Weights of a small GPT-style language model, trained from scratch on English Wikipedia.
Size: 16 layers, width 256, 4 heads of 64, MLP 704 GeGLU, 13.2M parameters.
Architecture: LayerNorm before each block, learned positions, biases, tied embeddings.
Training: a variant of Adam for these matrices, 819M tokens.
MLP neurons of a small language model. Each row is named by its layer, matrix (gate and up: input weights) and neuron, and shows model dimensions 64-127. Each number is 128 + 24 x the weight over its row's rms, rounded and kept within 0 to 255. A neuron's up and down rows have the sign that makes its largest values positive.
A block is one neuron, or neurons of one layer that tend to fire together. Before each block is what it responds to, as a language model described it from the Wikipedia text at the highest values.

Second or middle word pieces inside stock infobox, table and census phrases, e.g. T in UTC, re in reference/rebounds, and coordinate slashes.
L6.gate3 [ 89 153 122  97 121 136 153 141 148  82 154 143  78 134  86 127 113 157 112 182 123 115 174 100 155 125 117 123 111 107  94 154 111 155 130 119 141 160 157 153 112 114 104 152 139 138 109 151 110 123 112 135 130 110 133 140  93 135 133  97 133 133  99 137]
L6.up3 [113 133  77  98  47 120 109  99 122 147 153 114 140  98 138 130 152 100 113 125  85 156 131 100 134 153 113  83 190 138  62 134 129 134 115 100 105 121 192 134 114 145 126  75 125 141 150 165 116 115 136 104 112 149 129 109 109  85  93  70 148 136 122 132]
L6.gate143 [131 103 103 139 140 101 112 135 147 168 115 133 125  83 115 129  85 149 100 118 129 153 129 102 158 132  88 125 106 114 123 114 127 159 148  85 130 149 135 174 117 152 108 131 111 148 154 118  92 125 108 103 118 147 168 117 124 128 159 132  95 145 139 115]
L6.up143 [101 143 146 146  97 106 155 179 136 111 122 143 133 118 123 144 139 141 110 158 145 123 134 113 117 136 156  79 123 146  78 166 104 120 115 127 167 171 175 161 104  97 129  67  97 131 138 132  76 126 102 132 135 108 135 117 132 132 157  88 127 131 112 149]
L6.gate217 [108 163 146 108  91 169  98 146 119 104  82 101 119  89 143 124 121 136 118 118 126 128 111 165 152 118 123 114 111 113  92 150 100 116 135 122 124 138 141 158 147 147 127 161 113 172 114 134  85  92 135 103 135 117 142 112  90 134 114 100 137 157  93 153]
L6.up217 [ 92 148 145 135 123 136 137  95 117  79 111 140 126  83 140 143 111 104 118 149 134 165  99 159 120 113 133 105 141 130 117 143  90 115 130 152 130 170 135 188 144 107 111 169 128 100  94 137  86  90 134 108 159 153 109 126 112 142 149 105 117 135 148 162]
L6.gate353 [107 137 134 116 150  89 106 125  99 146  94 111 115  68 121 129 108 120 129 127 195 181  80 117 109 106 105 110 142 143 102 152  82 148 156  94  89 148 149 128 167 160 132 121 150 158 155  92  86  93 123 129 126 109 116 149 128 141 123 108 138 178 141 156]
L6.up353 [116 130 136 149 136  92 130 133 120 111 105 175  97 103 167 116 169 124 118 166 150 168 151 132 144 120 141 119 135 132 111 157 106 177 151 119 139 134 108 134 152 157 129  91 116 155 123 105  89 101 123 106 112 109 116 133  90 137  83 120  94 155 170 158]
L6.gate362 [ 96 153 117 124 108 143  90 101 132  91 153  93 110  99 145 160 143 129 149 120 125 154 136 114  99 119 129 148 167 141 140 146  65 101 129 104 130 146 132 164 126 153 123  91 123 171  92 117  91  98 134 139 127 138 154 154 135 113 114 110  91 166 106 165]
L6.up362 [ 94 122 164 143  90 159 144 102 147  78 107 154  86 126 142 122  80 131 107 195 159  96 116  85 150 158 155 138 123 124  92 159 117 165 115 147 146 130 136 130 152 113  94 129 109 129 160 140  92  85 123 129 117 117 108 117  90 174 158 114  97 105 168  98]
L6.gate401 [102 105  99 130 116 126 114 135 138 131 152 120 111 121 132 132 118 161 137 149 130 173 140 126 131 108 115 147 147 143 114 105  97 117 110 150 116 137 151 158 125 173 128 152 101  99 119 159  80  59 124 113 162 132 112 144 125 137 137 138 160 143 106 137]
L6.up401 [161 124 140 115 147  85 156 146 161 147 160 114 161 130 122 139 151 136 140 137 140 118 137 120 137 165 130  96 156 108 108  99 131 153 103 148 148 128 116 127 139 115 162 139 154 144 110 114 132 121  98 140  95 142 153 108 134 126 105 105 104  91 138 121]
L6.gate402 [ 77 144 163 123 108  83 121 105 122 113 115 134 136  90 141 149 125 159 111 130 167 142 109 135 160 107 125 154 112 162 114 145  88 135 146 108 121 156 156 146 119 174  81 114 152 172 134 126  84  73 164 149 126 131 137 140 108  93 127 108 110 153 119 144]
L6.up402 [142 142 143 157 109 124 100 151 139 112  91 135 134  96 164 166 138 131 123 132 134 150  84 134 165 125 127 145 111 166 148 139 115  91 153  92 118 115 134 149 108 170 146  87 159 129 174 138  83 110 151 140 148 108 138 148 124  99 161 101 109 127 123 153]
L6.gate590 [115 133 125 122 154 120  72 134 116 142  95 123 128 113 160 100 122 147 106 127 138 185 132 121 146 113 115 123 155 173 106 155 122 124 182 113  98 133 155 127 180 149 124 116  99 148 132 131  83  84 144 123 105 125 134 111 138 158 131  98 162 157 129 119]
L6.up590 [144 128 126 126 139 123 124 156 139 166 169 125 157 120 110 168 125 134 193 101 138  89 142 140  92 130 141 172 111  97 130 106 117 134  97 147 136  92 145 163  80 133 121 142 159 108 129 137 133 162 143 143 153 141 141  96 141 105 126 159 123  99 102 142]

Mid-word continuations of words split after a v fragment (voy-age, vot-e, Vir-g-inia, val-ue); also infobox colons, Summer rows, table pipes.
L6.gate9 [117 110 178 122 136  93 125 127 111  88  97 142 101 113 154 141  95 141 105 124 156 129 132 126 107 115 130 137 147 172  95 139  91 159 140  87  96 143 170 175 129 168 115 116  98 134 124 102 115 111 105 119 144 139 142 135 133 142 163 103 141 149 114 136]
L6.up9 [114 127 109 129 112  93 147 140 145 147 110 139 105 126 142 112 141 107 111 152 108 137  96  68  87 115 172 139  99 161 113 142  98 132 111 126 133 143 149 151 147 190  97 132 100 125 103 162 124  76 105 119 135 157 146 126 109 132 144 122 166 141 109 113]
L6.gate127 [139 168 133 123 136 183 144 127 138 110 127  91 126  95 152 143 127 140 114 162 142 130 118 115 134 129 128  96 159 109  85 107 129 109 121 136 130  96 186 151 154 173 106 123 115 108 118 135  78  95 112  89 148 115 139 118 120 142 134 151 126 134 123 134]
L6.up127 [114 147 152  95 183 178 144 171 121 134 137 103 161 121  94 155 156 132 152 145 150 103  87 106 125 110  99 114 140 157 120  99 133 130 110 121 118 137 116 151 166 134 122 131 142  82 126 184 119  91 107 154 119 117 156 129  99 169 141 115  93 119  91 148]
L6.gate349 [127 114 119 110  99 124 125 131 146 131 129 106 106 139 109 106 130 153 117 136 149 146 154 133 131 131 116 120 168 121  92 157 115 132 119  97 122 165 134 137 139 170 127 133 111 120  91 122  85  61 109  85 133 116 111 146 134 157 152 109 162 159  63  92]
L6.up349 [137 128  83 145 170 110  84 155 140 134  81 114 126 101 164  89 112 165 131 111  92 129 100 100 127 117 126 141  80 157 167 140  92 139 131 132 121 102 153 107 129  74 164 154 119 137 163 154 134 164 198 156 138 123 129  83 143  97 108 139 115 113 152 141]
L6.gate367 [143 140 146 131 116 130 118 111 111 159 135 126 121 102 134 136 157 134  89 198 151 160 107  89 136 128 139 113 146 127 105 151 137 117 153 140 139 146 142  93 173 189 124 100 132 106 139 186 120  97 135 102 156 110 135 128 105 155 122 166 143 123  91 129]
L6.up367 [160  97 133 135  97 126 134  77 157 119 145 109 122 137 150 145 130 100  98 159 147 104 107 127 103 144 104 181 160 114 144 132  83 128 151 134 135 133  93 133 151  99 121 128 154 133 139 109  84  94 108 135 126 111 146 109 100 159 164 106 110  99 160 141]
L6.gate491 [142 117 144 108 108 121 113 124 155  77  95 115  70 126 138  71 147 104 129 104 126 185 112  99 101 128 113 162 110 137 124 135 131 140 110 130 105 124 155 117 142 145 154 142 101 106 142 151 100 138 118  90 130  85 101 121 116 137 149 120 153 129 126 111]
L6.up491 [ 96 171 149  87 107  73 153  91 137 105  84 127 139  93 148 130 166 124 109 139 137 102 135  87 136 141 102 149 111 152  88 121 116 188 141 172 160 160 116  95 144 109 128 125 146  98 133 121  81 147 143 131 119 118 172 115  98 136 159 102 112 127 106 133]
L6.gate629 [158 112 122 112 155 131 147 124 152 129 154  98 110  95 131  83 101 151 138 134 163 154 156 117 109 122 135 155 126 133  98 111 130 122 127 108 108 100 146 121 148 175 129 137 106 136 144 150 133  62 106 114 125  99 160  95 134 154 107 111 164 178  99 127]
L6.up629 [ 81 150 102 148  93 102  76 128 112 162 130 123 158 115 128 105 128 133 125 108  74 142 117 145 137 133 117 120 121 157 133 169  88 133 151 114 117 159 163 125  98 108 136 142 144 121 122 121 110 147 172 117 135 151 132 143 125 101 146 163 131 132 155 138]
L6.gate665 [130 124 106  73 139 128 122  90 139 101 147 111 146 120 138 103 107 115 106 143 150 161 118 114 115 145  65 136 140 183 113 150 121 134 115  93 125  93 140  90 164 133 125 143 107  91 150 104 149 107  98 117 165 121  85 132 124 163 156 119 130 147 111 139]
L6.up665 [ 90 128 132  83  78 108 149  64  86 124 146 151 110 112 141 126 117 104 118 162 122 148 142 113  83 116  92 128 141 163 116 100 118 148  97 131  98 157 120 140 138 119 123 150 108  95 157  90 126 126 139 127 158 131  87 153  88 155 170 124 161 147 123 129]
L6.gate684 [111  86 121 108 136 155 125 140 114 117  90 134 106 128 143 108  95 169 139 118 129 154 127 155 123 119 136 102 145 134 127 158 134  94 140 103 122 103 147 124 149 173 103 110 102 174 137 187 130 104  95 100 118 107 137 135 107 149 111 102 139 172 165 138]
L6.up684 [ 94 133 106 166 108 113 158 110 137 122  94 118 134  99 100 136 112 113 135  89 128 136 127 119 114 124 162 132  99 150 136 146  89 158 133 156 121 168 138  87 180  92 119 157 116 115 120  91 144  91 146 125 141 133 126 144 122 125 147 126 135 100 143 121]

Word pieces and brackets inside infoboxes, tables and bullet lists, such as S in CEST/DST, ex in expression, and ( before aged.
L5.gate45 [110 129 105 114  93 109 100 143 115 107 111 102 116 119 118 104 129 151 117 143 144 147 180 110 122 145 121 103 127 154 108 127 117 151 141 134 109 133 166 162 160 133 167 148 116 107 154  85 122  94 143 142 149  94 148 122 129 159 176  94 128 160 133 151]
L5.up45 [ 99 123 117 104  57 120 124 138 125 101 155 117 129 118 138 129 136 136 118 120 123 114 180  76 132 163 126 124 110 131  97 142 135 118 119 127 133 130 160 146 114 161 181 123 128 111 116 147 175 123 142 152 177 110 159 149 129 136 134  89 133 148 150 163]
L5.gate100 [ 96  96 111 137 118 103 134 139 137 128 151 121  99 125 140 144 133 147 109 145 118 134 146 103 140 160 138 107 117 161 120 175 108 146 145 112 113 156 131 144 156 125 128 123 127 105 142 137 129 105 148 128 149 125 121 120  82 122 160 126 147 166 127  98]
L5.up100 [109  97  99 129 110 135 149 140 151 120 156 143 115 146 107 137 158 138 106 173 102 119 147 102 122 154 136 102  99 148 171 112 129 154 118 138 140 105 144 181 114  85 135 146 118  84 145 163 129 119 136 155 135 126 130 119 110 103 157 133 118 127 168 133]
L5.gate546 [120 121 132  97 124  86 145 133 140 110 101 132  99 114 125 140 122 141  94 134 124 139 137  82 139 112 163 135 127 157 103 137 123 144 150 113 128 136 142 152 176 183 121 114 116 125 105 108  84 119 143 118 162 101 125 126 129 133 160 134  67 156 174 111]
L5.up546 [120 124 119 122 132  92 176 119 151 135 106 160 111 108 114 132 166 120 102 161 115 140  85 104 157 115 171 128 131 152 137 162 119 124 152 115 140 157  94 153 160 154 102 115 119 125 123  92 108 130 133 136 122 126 114 147  89 131 145 129  85 167 132 104]
L5.gate641 [104 132 107 153 149 149 109 152 132 126  79 121  88 112 119 117  81 137 144 125 133 184 150 122 143 134 143 122 157 180  97 150  84 120 151  93 129 145 199 119 155 166 107 115 127 152 131 168 109  57  98 129 126 109 160 129 143 134 136  99 127 186 121 102]
L5.up641 [180 117 117 116 164 127 113 125 156 127 154 110 142 121 168  99 153 144 134 123 100 119 114 137  90 110 115 127 113  98 124  97 168  97 104 150  96 137  96 125 115  86 154 169 118 110 131 118 151 159 158 119 139 122  97  82 136 112  91 169 159  90 108 178]

Temporal connectives linking events in biographies, especially the last piece of split "bef-ore" and " after", plus word-final pieces like -ity, -ly, -hen.
L5.gate309 [152  60 100 148 139 127  97 150 132 158 157 121  90 126 156 149 128 139 168 106 179 103 193 129 166 116 100 109 153 145 144 113  92 119  86 171 115 114 110 142 137 146 166 155 113 132  97 125 113  82 119 143 113 122 146 121 118 117 144 113 143 135 114 141]
L5.up309 [ 96 143 133 167  58 152 149 101 154 143 160 128  86 108  67 147  98 127 137 100 152 115 133 158 123 118  53 172 166 131 105 136 130 145 126 122 130 157 139 100 129  83 154 166 109 125  77 129 144 116 145 138 116 120  71 186 107 136 118 112 151 138 134 130]
L5.gate395 [149 125 123 143 127 148  75 126 128 146 150 122 103 139 125 133  68 123 115 142 145 144 112  73 138 148 102 128 125 150  99  98 113 152 116 113 109  71 167 160 122 115 145 123 135 143 143 140 119  85  82 106 126 102 108  99 175 118 134 116  92 160 114 137]
L5.up395 [163 136 128 143 146 151 130 144 108 139 123 137 121 158  92 123 114 103  87 120 141 135 152 109 146 139 101 157 111 149 100  94  98 177 138 134  94  90 130 151 131  98 121  90 144 102 138 152 143 163 173 130 152 131 121  82 131 106 101 157  94 163 122 131]
L5.gate542 [113 151 150 113 165 158 119 144 117  93 100 100 107 101 155 123 151 150 120 151 120 137 157 152 134 123  85 147 127 146 113  92  80 144 162 139 118 115 170 141 174 162 114 158  90 194 136 108 117  79 123 111 133  91 173  99 117 139 132 124 153 171 105 134]
L5.up542 [162 124 116 114 138 135 123 127 170 124 107 107 136 118  79 131 127 111 115 121 120 111 113 116 167 122 144 134 105  97 137 137 213 116 102 142 111 149 103 145 128 128 128 133 137  94 144 189 131 180 123 118 131 130  91 161 141 118 133 123 109 122 128 143]
L5.gate687 [177 111 130 158 140 129  98 155  96 118 132 131 140 116 113 131 143 113 127 112 115 128 118 117  94 102  87 157 113 161 141 163 115 128  90  57 107  95 166 117 119 114 131  89 134 187 149 136 115 115 114 106 132 143 136  96 167 133 148 187 176 152 108 102]
L5.up687 [150  94 170 142 151 143  62 122 120 176 157 160 116 135 124 127 129 133 135 134 153 115 146 162 119  99  95 140 130 144 112 188 115 100 156  98  98 115 183 100 122 121 173 106 119 108 107 159 100 103 101 151 133 122 142 104 139 113 118 160 136 158 135 114]

Second or middle pieces of a split word, mostly in infobox, census and election boilerplate, such as U-T-C, hou-se-holds, v-ill-age, P-op.
L5.gate133 [109 102 136 133 106 103 133 103  97 127 113 139  93  97 150 144 118 117 116 125 144 175 147  93 146 136 142 166 170 168 127 125 101 125 153 136 155 178 148 153 166 172  92 109 101 146 105 112 114  94 154 142 119 148 147 171 134 147 100  97 139 137 117  92]
L5.up133 [113  88 173 129 115 125 135  89 147 113 109 166  76  93 119 158 107 121 114 138 140 116 100 158 158 114 111 192 158 128 135 130 100 148 163 154 134 151 161 166 113 156 126  96 141 130  66 116 107 114 155 135 144 145 114 141 110 174 109  87 131  89 166 116]
L5.gate134 [130 111 106 156 133 110  60 131 157  99 148 130  93  99 148 132 109 141 154 103 132 180 139 114 138  95 113 151 121 130 141 120 125 131 146 102 148 162 132 123 147 164 146 116  96 103 149 110 121  98 134 124 129 123 148 149 169 157 133 119 134 140 160 151]
L5.up134 [158 125 141 131 126 124 151  92 140 167 140 111 134 169 116 132 118 109 152 100 136 112 138 140 105 161 115 104 107 153  99 105 156 127 132 146 153 106 112  70 116 118 117 144 138 127 148 140 104 187 130 102 110 157 140 119 140 101 132 141 140  87 122 104]
L5.gate356 [139 128 151 135 134 135  85 136 128 113  94 114 123  89 185 107 115 187 149 139 116 163 130  88 133  99 147 129 166 160 167 138 114  91 130  82 137 155 144 157 154 152 116 143 134 147 133 102 113 104 152 128 149 115 114 105 113 141 102 122 151 154 145 141]
L5.up356 [132 117  89 145 116  85 107 155 146 170 161  95 151 162  59 110 114 125 148  69 147 110 101 145 135 161 129 130 117 124 112  94 110 137  91 157 115  99 132 102 115 132 139 109 133  93 131 141 140 128 137 107  97 174 127 179 149 123 153 128 135 158 108 137]
L5.gate489 [109  91 154 107 102 138 132 125 123 118 137 160 128 121 116 105 121 143  82 161 144 129 136 164 152 126 125  91 153 146 138 125  92 145 155 121 134 140 167 172 178 141 107 128 101 104 122 144 140  40 122 151 102 102 124 144 123 148 111 130 132 144 145 115]
L5.up489 [ 94  68 140 121 119 164 132 101 118 134 122 128 152 116 170  91 106 131 128 132 168 148 123 160 174 143 113 105 165 123 129 107 147 130 117 118 120 130 143 164 136 122 100 131 110 133 190 106 131  80 152 172 124 107 125 108 149 124 160 185 101 107 152 139]

Final pieces that complete a split word, strongest for ly in "Early life" section headings, also ing (winning, Beijing), hen, ore.
L6.gate116 [135 128 140 156 169 116 108 124  92 119 145 132 125 112 113 162 159 142 112 143 144 168 160 118 123 103 114 131 146 136 135 160 102 100 148 115  88 130 145 144 168 107  99 173 118 137 126 100 141  99 129 107 106 111  96  94  98 127 114 119 118 165 111 121]
L6.up116 [119 117 137 167 122 122 121 122 119 102 124 165 122 146  92 189 132 131 115 117 126 100  99 126 141 152 150 148 125 168 166 165  81  84 133  86 134 136 124 115 128 112 119 136 167 133 115 124 126 113 130 100 138 138 118  63  91 129 142 125 105 173 133  92]
L6.gate216 [164 103 157 125 156 175 109 144 157  96 111 115 131 108 122 104  81 168 108 112  89 118 127 136 124  86 120 143 102 133 140  45 127 160 178 110  97 140 147 113 136 115 124 166 122 131 123 108 128 145 125 171 142 111 140 106 137 137 155 120 125 139 136 125]
L6.up216 [ 93  95 136 127 155 125 111 158 129 130 155 126 156 158 127 123 119 199 130 120 122 114 156 111  79 141 119 151 130  86 153 141 116 138 163 110 101 143 108 122 142 155 116 118  82 127 109 174 123 140 115 137 110 160 154 101 125 139 116 170 174 113  96 112]
L6.gate327 [115 174 124 110 160 101 128 129 135 125 106 145 160 116 106  91 148 127 127  96 118 152 159 149  97 133 182  85 108 175 139 105  57  92 166 174 102 136 111  81 178 140 117 118 126 135 116 135 110 136 130  90 121 122 130 130 132 106 159 144 134 127 124 156]
L6.up327 [141 137 142 137 109  94 105 136 131 165 110  93 154  92 132  86 120 128 140 115  97 162 155 120 116 145 157 108  97 145 117 115 154 152 109 177 109 120 178 151 101 141 142 105  99 156 134 138 128 109 130 108 109 158 187 148 153  98 164  89  94 111 143 102]
L6.gate355 [150 120 100 156 129 113 106 111 155 124  90 102 114 125 120 124 105 119 165  81 110 169 156 109 116  84  95 101 121 188 126 147 137 136 128 114 118 131 157 151 175 139 112 120 121 151 112 105 126  80 121 134  88 133 163 129 183 147 146 146 157 156 111 126]
L6.up355 [ 83 132 147  91 104 106 115 143  92 128 113 121 117 111 145  99 160 126  79 157 146 153 106 136 148 163 178 122 146 154 103 127 132 123 154 110 117 127 117 117 108 146 169 135  95 127 148 173  77 139 158  92 144  82 101 135  93 118 125 104 104 107 122 131]
L6.gate497 [163 156 154 149 141 146 111 142 140 130 112 115 132  96 144 138 151 121 118 149  88 148 152 136  96 130 128 111  97 149 132 128 138 113 157  82 136 123 167 151 154 137 109 110 160 118 199  88 138 143 134 131 114 135 166  97 139 130  81 143 187 125 140 132]
L6.up497 [129 132 132 164 114 118 127 133 130 121 148 149 156 125 143 140 174 108 118 130 124 148 131 147 108 105 125 144 126 105 137 147 149  80 201 109 120 171 134  73 163 144 170 111 174 114 182 136 107 166 128 146 103 118 153 161 148 128 107 166 134 105 156 140]
L6.gate602 [165 197 135  91 116 150  96 147 171 133 115 106 141 147 120 153 152 156 191 112 118 168 159  84 108 141 159 119 137 158 109  85 118 157 150 107 126 115 155 164 158  80 143 138 116 137 147  90 111 112 114 122 146  95 141  99 116  97 113 134 128 174 112 123]
L6.up602 [155 135 123 171 168 155 110 173 116 119 124 105  96 130 119 128 121 106 172  77 124 127 126 108 103 163  98 154  98 116 116 139 163 161 127 154 169 114 132 118 120  98 113 108 132 134 107 118 173 145  94 100 108 154 112 121 165 157 123 139 159 156  84  87]
L6.gate626 [103 180 111 129 117 135 134 157 132 154  94  78 137  98 111 141 139 150 143 137 144 160 185 108 117 132  76 118 110 143 129 138 105 113 171 118 128 111 133 176 146 130 139 152 135 110 138 145  94 110 112  76 153 102 159 114 160 147 128 136 116 157  95 122]
L6.up626 [113 141 143 145 100 134 112  96 139 117 171 180 163 160 150  88 150 131 104 166 124 139 142 111  98  83 102 114  98 108  98 129 156 117  91  97 142 154 120 105 113  97 134 107 136 111 120 103 110  85  84 124 108  99  94 151 102 153  81 153 130  88 129 123]
L6.gate637 [189 139 113 136 146 157 151 154 106 104  88 149 148 119 146 147 107 140 171 121 130 123 118 140 103 132 132 138 145 165 122  83  96  99 154 141 113  92 123 129 122 113 164 115 145 117 157 119 124 129 131 128 148 140 148  70 122  78 135 108 137 134 121 122]
L6.up637 [144 173  96 136 144 148 111 173  93 128 133 155 100 102 135 153 108 148 115 128 150 144 154 181 122  97  65 141 131 150 144 105 131 115 127 115 123 164 138 105 139 136 165 162 160 127 125 123 129 111 103 124 137 123 152 121 101 116 157 167 129 141 128 127]

Final word-piece of a verb split into pieces, mostly -ing/-ed (caus-ing, bough-t, help-ed), just before its object or complement.
L13.gate391 [134  92 135 127 165 108  98 159 137 143 119 100 124 125 132  56 133 159 148 143  99 123 149 120 110  97 137 121 128 118  80  75 119 102 133 107 100 120 109 148 144 133 138 138 141 189 139 127 100 139 145 131 103 133 172  92 124 161 117 161 157 120 141 148]
L13.up391 [ 73 108 147 108 103 113 156 130 129 105 119 139  97 120 123 121 123 109 141 122 137 118 125 102 114  75 192 161  69 161 123  64  93 110 128 157 141 134 153 135 110 167 142  80 111 157 134 141 128  96 138 155 128  99 115 153 158 163 181 131 154 135 125 140]
L13.gate392 [144 119 135 144 155 134 137 104 120 136 134 136 176  59  71 120 173 151 122  86 128 106 149 132 113 141 146 117 141  85 114  90  76 110 108 112 136 124 108 146 132 133 144  83 114  98 148 167 148 152 138  86 129 150 148  96 158  77 146 160 180 105 100 140]
L13.up392 [132 105 134 128 154 131 112 144 135 131 141 176 121 106 127 135 121 157 166 118 141 108 140 117  94 114 146  86 113 140 113 149 124  92 150  74 148 156 136 126 111 115 115 110 101 117 115 137  60 116 120 151  97 116 151 112 172 105 165 114 128 124 161 146]

Fires at the start of field labels in Wikipedia infoboxes and tables (after "-" or "|": Kingdom, Clade, Notes), and on mid-word fragments of longer words (process, edited, recognize).
L13.gate27 [117 147 135 114 134 146 131 123  92 134 112 108 104 132  94 157 140 123  82 162 107 126 110 149 117  89 158 140 151 140 162  87 132 103 106 153 119 159 133  97 138 161 164 157 114  99 152  78 168 131 135  85 121 153 116  95 129 114 135 111 118 136 129 123]
L13.up27 [143 111 155 116 123 124 104 123 156  62  97 125 115 109 150 114 110 168 107 128 175 136 154 115 152 156 130  86 115 107 119 133 120 131 164  75 112 181 117 106 175 155 128  90 100 157 138 175 134 109  85  72 147 140 110 116 121 140 153 149 146 127 143 125]
L13.gate98 [ 65 152 145 176 129 117 157 191 116 192 162  84 154 145 152  97 115 151 103 138 119 126 103 132  89 137 138 146 194  93 148 135 113 161 163 107 125 182 114  90 143 123 103 166 100 154 122 112 107  76 128 172  84  98 104 109 163 152  73 151  98 123 143 134]
L13.up98 [135 121  92 128 134 133 121 102  79 171 139 156 113 120  87 127 117 141 158  96 119 124 113 139 166  71 114 133 149  83 122 146 122 158 101 146 135 153 133 140 116 127 109 102 144 137 143 138 129 120 116 132 116 148 115 156 136 130 110 137 167 102 133  80]